{"d_mlp": 512, "rope_base": 10000.0, "bias": "none", "tie_embeddings": false, "parallel_block": false, "optimizer": "adamw", "lr_head": 0.00794, "schedule": "cos", "seq_len": 384, "steps": 6440}
MLP neurons of a small language model. Each row is named by its layer, matrix (down: output weights) and neuron, and shows model dimensions 64-191. Each number is 500 + 40 x the weight over its row's rms, rounded and kept within 0 to 999. Numbers have three digits each. A neuron's up and down rows have the sign that makes its largest values positive.
A block is one neuron, or neurons of one layer that tend to fire together. After each block is what it responds to, as a language model described it from the Wikipedia text at the highest values.

L3.down129:554467499455571492455444479543522547504523473624482487518435499492506548544426497438485500528458485461525484564523510506476529545489575504466489537474577488527445534504470550542444516460500492514399474455555452490515517482496497474448531489506410498563559458442424503467510503517436487486501479462448502500471467533516567536474468531440518569483472490554448480544481486545446510598539
Description: Light main verbs. Common verbs acting as the main predicate, often in verb-plus-complement idioms like "became favorites", "took place", "went stale", "handed off".

L2.down64:487485480479561478541430526574546517464519526545564425509451537457527511495520436470574484529450553474487559510496495549546524499562475455531486449479481522513476565553450448479554556514523510560445448507510434476445512488496457466528494526414508447540544467498540511404545519495511508468511488556509511466556482473557557514572463498516539530537537485490525555508530543513445509481558
L2.down370:492520487462500459492514539441497468481572471534546451484437506601463461526433470519473481548491466525558556489452471518481521529535461494438504498427509593538525467499497440460558511496510440556461514502505477576469554550518487440553517484484498496556517597482534521401536544495528531443515454496505485545483523543457548526517502484469529463526498567496540454515522556486551456521550
L2.down469:489480414494520504513563563486557505456552484511512475503496537490489532480564426495573539619465617530458511447551544510500520441582467507413571446528484501504432527510501486522508457486440471583538474511539469495492577476496470477559453508553476560537485559534534498505486551505409523484491528547450502467529503481514527463464506527484468473492524452568480496486512475502429470502456
L2.down483:539467454485509505545514491519539512510477458547559460441477606573509585454463480492473596492497473501555479504467516451448501517473478527545520510489494529489529533514470511542513504534485463539459476474500486548453490509414549447510531502459469504559491510561537459498482522495508496415451453522497547522533603558517561497565493547446511518512547485562495570553493558497515510507577
Description: Verb stems before suffixes. Verb stems split from their inflection, firing on the stem before endings like -ed, -ing, -s, as in incorporat(ed), Succeed(ed), adopt(ers); occasionally table headers like Total, Density.

L3.down428:499535445498488486505527611473383442547478501525544451477483540573491575515483476518433507545528520501459521532517580467516501459543436465469542541524508525502480531480515476538450510489518461525421503468580514489572543482541462513519527497461506550554535471506484545499498538505481509466521521430477582537546541516477515510503506539569459449489434403488498433485550477472429556491556
Description: Heading markers, word openers. Wiki section-heading == and === marks, capitalized word-start pieces like Dis(tinguished/ease/patch), according before to, and past-tense verbs (went, won).

L4.down84:541474464480472530502484566551480581484475550495518531458483543508464498489539483449523480471513498536457486542526463464524489520449490523554507486581501536515523519467487516548520462517532539515588475512562519452530490466484505509516484530461473514523564510510479530504469467495480481496489516517547486463419575546497501522502495505552565537511523511448565423481496500623445532454427
L4.down138:469430483473591472466470466487487472487509552508532459582475546533494470501488475508461552534449477512516512464517450527530544514475453471437525493441529598553512475492479477509584437537487480442548486478512527483448509445371473453509466491502450486491505434501563502465454624540522543451514469400568527501441468516494494536547466555509487526501462524477498574574491549488483445439502
L4.down169:459437440541520513528468509547492451457494601537533506539487513509503471509480452503501452537468484515498587516467482505471466530534509491466436457416481439489448520481458505517489531487507543515486559429517484510427551526456474532493396490497385436423426471468583530430461565514470498450498444430528482517489468585517510477548522536516527506546488468582552559465479541517524464454534
L4.down182:520500476493574477496465543551446476495490496505580462415416462449502517476485488507507413521404537495455536527585455504519468521542450472445489462479452529461551457549509380534487440482487459500492509470519549558482480472489522519542443466519472488530508500469453464470500467558470510456448553500479437467493510473539524474529569462454425486501489512453504561504519513458485544541561
L4.down219:410507460506502480488497517511477458486523512520486553487485446454531520473449436485497545568478500481529487495513596491502504457561488530438481520450516435499505527506455453459447484479586420499515553513552494462530525546520500464514470525462492534535562514459546478532550530453491602451542466441499590475467453437453498456512499480532456550547506568509449504538538507475551484483490
L4.down289:500469514455530478444540551496497489588501477490545431524545587567500492538433583527492522418483490443517478517510508444561457484505518532584582552550588511528583518484478572521561518448468470465514566497508424498479555537455493516540483521412484500555524481516504462504496510476541508483448457501514536486538539489469469532429533475508478550503571496443458420502483582441454470511453
L4.down298:487469537557497558449510587436456527546516491520498555462507461490525557555490481504485507603501559503526500552506553475543539477502571467442470549452507522532463544582533455486472470598558483535555510479457463442503478574518544429448504431532530574543443483396487503490500468516440494512564422497473502529430469514563469441487526516526568487468499502498530615535455533473548465557444
L4.down333:439499459510504459474481481467539460413430548574494453502542463445541479476511500561505463497395481494530536499454524500509555452494527474460468483454562559526475485505504447471542534567548502462605493509461454474508452500563505408459450526447473555465579460459499440521475496484493504560481547502475464455469473437520472481500476495570524490493500457493507468487524472576535402496453
L4.down340:483494542494525432451475469485495536525422483492534546452500508481545413551489543534495505612513595457425498493502468534465508432476484463448465556522439495522496488517457557451525532572508584447513472470471534482551516476499535505507487506528509530471453554570399530523415452516496525503550543454500495480530442537536488475474444496450564475540581562508566533485507500461482482505452
L4.down375:424428521528440481510523484528531446486517436475573567490479496456511511527522469514486502638429542526433516567436563507544479435491539449440502445472578510502528536541497479449499479474537493451502441461442496471455531539518514439468505499456487451508491493565540509569519463552490496480608531522462481473500460491494522482461503510486493511525502458545499539603513527613467482487522
L4.down393:449486443522555471516440480474483437519474445445449458614486505480557485553470461541506533477483494490557511531530467470592455405524511538473484433493478534529506536500526507502470546495538451476443502523492502503507510520437483488555523549563481542517474503544446555560495466479566447498468495586518481493521484559496458463504488440461496431386484484554524459476530479461484489542491
L4.down464:531569450465473517506447476497449471508487491489518478507527553533491502580464516540564540503449530499529508475487500516533471474544467529578527570508472507503489464448502552570439514498500497545509535466515496479430624501456508530519498545499492525463492447526478566523468571473474584451484519535507535523488480474459460528543400577501450590486467456486549485502567440479506414524467
L4.down475:531524424499479535505427514531494458489523486498466447478504478454537543454457487521500472504520403525484473468519526549489540493488417514451556433530414544565424505423513458443481566507566481503464524491447494498546485520538478519444500515526487543408514572483471496535495579513462468437490489466591458554469463539460489532498473545524562537530447532604545506478486533475521544526537
L4.down481:513509528616493523481509607579551466531482458464522507505506494523479577522493494499483489503515492509398538538502511522544503493485502464449465468498442560494608500556455459490469521564423459483531483541494463482519532504472465527430555420481571525448549509546514530510475560556553477518484479510475505511483458540536526515499514545565475559535543452477566526509517561452496516495525
L4.down498:470462486476465569496468507517461535463533511497526438473562500485487575473450432511527514466473543537558463479467500470504467500482448525541495493517587434476460470510496493433477490557487465493545503450477507500450472502509461495466465494455548560521489515536499503521481516550455447495494496465581487561521516473436529503472508533463504508443500474516564396485467530449505475476469
L4.down500:570463472519456549460515463503502448488501523534498418462510460390459464450556448523565539414448509493492531520510498454466460512525518519545479527516452537541529527529552560556522458511487501489415479481536515507525480502543434475452525541581483520433521451516543523565493468524421500511425522404502397529496460467530531424526517537549548571586568502545494467504533406465501449503533
Description: Clause-opening framing words. Words opening a new clause or aside, chiefly "Note" in parenthetical notes and sentence-initial "According"; also they/them/there and word-starts con-, ex-.

L4.down11:548536559440501464458456502467457499532524487504559469423528488508544488548542430415486505372474535512588523467474486444490494519524513564573525467490503516476453578433531419563459454500531526486494569523526417499476504528470524441516515487538525506485437480457469483537469472497454432566417528468519486543495578465458436466472503499504501495456496524517527412548449443526525460464456
L4.down54:539533532579517522504561463573436539451467548561493484505465556517502425460516495494496549579493552487464527449569457471502546472473477561478509532513481526515563451478541571505497482588507544477509546491471493491493624503524495562531521549491531476462445488458537546502465465508479479438508462447559421390450499578521497497535479483482529517528505484473414513539466497522538607516530
L4.down107:462540495536603505527451482492490531503459542448506413536473515483546461452415571510429488496469485497463537449541469505514531482509493503483469552469482450456458446532539531510486553506489539439533461434514538433512478473506529450432441606510523492474460579568579495525477533495470503456543472445531484471498579458516451499567467462500441537480537541532449490509455488473489564456446
L4.down156:512530589430475513552507476477406501531498509509468550553486561563501495462452422516495534541470489396464528449527442513490473535478469516527524501567494525463473455474504494542516474540565546514526539517551511465491559590462562486543474458581486518510484516456498543500475519475543498491575526526520418420409521488490431488515464549489491460494475541531467529502502455507553491513499
L4.down159:508512526488470495577509481472447493505519524588520547512504546560472512469396484493467470599512511446464451471551447535424466562499470516397522519563520501480519495509510448564476453548526555575468487488506502508538514531477513462529487457499470472503521568475503528567466430518563487463472553438545499477498538492494471526518536510473486506529500478433476487527548505517467522470536
L4.down168:534545517469539422557608467537451479546478557502509507479445406444481413521530527452527469521509500545528492527419428484484555562493531527530450520484451459484506546522491456551508469508568563534497546550475505492452480506402526609506501477482472463502430507514494504476483402569510448512529479505522475515468550457516551501498498458456543453508576497482445491522483523420508500450491
L4.down204:524508598521500441447491472486490483493462494456451545548497432502499484515444510557515514543537524493464494483514507448480513509533541474459531554580440473493566507430530449457469470521505453523485512450445546511520481430514482556443512504478490546517481514472478535486474459466536407599518566481538524506447520518442497486581495556509509499581479456470555561452525536426453584446508
L4.down310:497555528527486467443487487536469482445515458479488511467434477479489581468435514560495445516447489482520500535552478486512493487441401484430492450448567538545559476435619488489495515515477481455508475472479562586567524447496491460520501482537493505519486505481514444529439479502450539542499448486579495532491475466505502457570469531525541500576497550563463540555520548502471498432531
L4.down329:555482564535569450503518500547510488543479502543485502550481532571565505517480528482430496378439452470519489525534506479540567520499437522593433483505412509456552491498559547491479503486412505532517396517505476541537573412530564530466493493525518545498500474526504476502478520496521474520403503490539488515515551495486592493525457461514443453579479454483498501492543468483409592487464
L4.down334:493480506451477521538417472512470504505516517495447489510522482500553474512521555448529495461437488468498564437480456427538472487452537523501527561424541455488517507519483455531512549475454502536454491440492493439434490588479518485435531559493466511504465464477567461480451503473531603559350496480548539447488519529442478528404485508502491455483493580514427471479489463499377463509498
L4.down385:466449591539505418540476421566517480468490538469579498562480513462507450541507610500429522464519524510517504507468503493492494500510483553546506506461491497516472520524521548430418591532472558572482494485482479557467583469543478509482548523394458464538466533600529477504520440570435449525427448513469508461529566560502461508456543501476429467502537517537490505468494518462520515515519
L4.down388:512480484471458499438410497548518514569460497515441503548467553481503507494505528490446509521435526516481521469464507470525478452519567508479457523490565459499526525461459529500457575514471478488488536474521537423397465600497511451491484533482451490479575472482507463503409498521562549580472440555493542462485544532433529532446489503504509472486544546542456458505506479511385417498506
L4.down429:490507549492458510482483438414504496479521447522518519521499536466501441461436455495521536502426480481471446502546420487478496574444504569487513473538530523475450467513513453492547515513517593454458559472467547464505446557502516555519528509484456466484510530480553538513465612541530596492483493474586480454470533531589524487502476519487501441489502575545475472470455506567450478451522
L4.down439:474457520551504504427526556486531581444481516518582556434432570551475570486525469518401430527460522520468505548461531477523557472518524481462519472566511497475481502442509485518495471507571481509461485491475536524553538457517456497498583430448545429494505528528492482487478476575468475499503571564446465524492485449485522504526543475499553450498539435481577517511589508570495558583510
L4.down451:537527473510482482503532493491595498516541549557445448507466524516526562498484491572488488496453440512488491491564513533480558494513466474508447452567479483491478499497550507493454449453495451477503469520507528551460536479563502492486555486534536563493512429484482496529493452512463536445492532476561426538515502573503460455500495508575503491541500383458504514524481467542522545480487
L4.down488:511515553600479503573531468495489448489517518416529513579502470506475476444532497531537571542448460465457456516521456497417477538481517493529443495502468547483472494488486504473505491569481498478491477530537491550551518519430483489501565564538529551475459465509556494483453579546457565502532491541531425463502537542503472535540507454431404528487519482528500556543511534511599422585528
Description: Clause-start predicates and headings. Main verbs right after a subject (serve, received, won, went) in biographies and place articles, plus line-initial == / === headings and table separators.

L2.down145:429446512442499476515518465533468509498461452497525511574510439542462528545518510431565510520513587479492469489568452487493519465554511495431553533459468530592479466499519512508427457391456483454477540362452523488534497518491479531483463477599464489475495442540521522517483523499523446590503494519492504444506520503484546461461463541448453506468539455479531522481525474525533528444464
L2.down261:551497561491567518473480398463523517489485552511580512529510462450495470496573586507532470475483484534453440554464501544473568527536463461517491468489582483493497507484516545468507478510477466448520533507481392485535454581540459483484499430478499442526504533539494472480514477574562517544520532502472548464525485471539493503484567546395533544557530570467542473483521500463446512579521
L2.down351:453534428504486520496586469525506580471521482535479510479473528541479530499549489563501511592528519559507493466471441474475477499451433513506525462487393512531477492559394459558522498532468481492502550485466517485473547523486494486535547464476471492517464558501488475497485485543499558455510537527470469493497509531534486474505524538416495491535528543499514484564476592451571489589549
L2.down438:550447485463574430521497479573557489474449521534504479523482452580522494539517506471505519475560420516531497494479518556485493438515491507502465546496551519557538507456501511515569467526457496444477439467526546508565536527480502455542437421505545505501555484523466518559499487570465492465502483532550457605443587490452514589600508486490518482551523456473507521409516523473495516535516
Description: Clause pivots before continuation. Word-stems and function words that need a following complement: commemorat(e/ion), existential there (there is), pronoun it as subject or object, and verbs like served, present.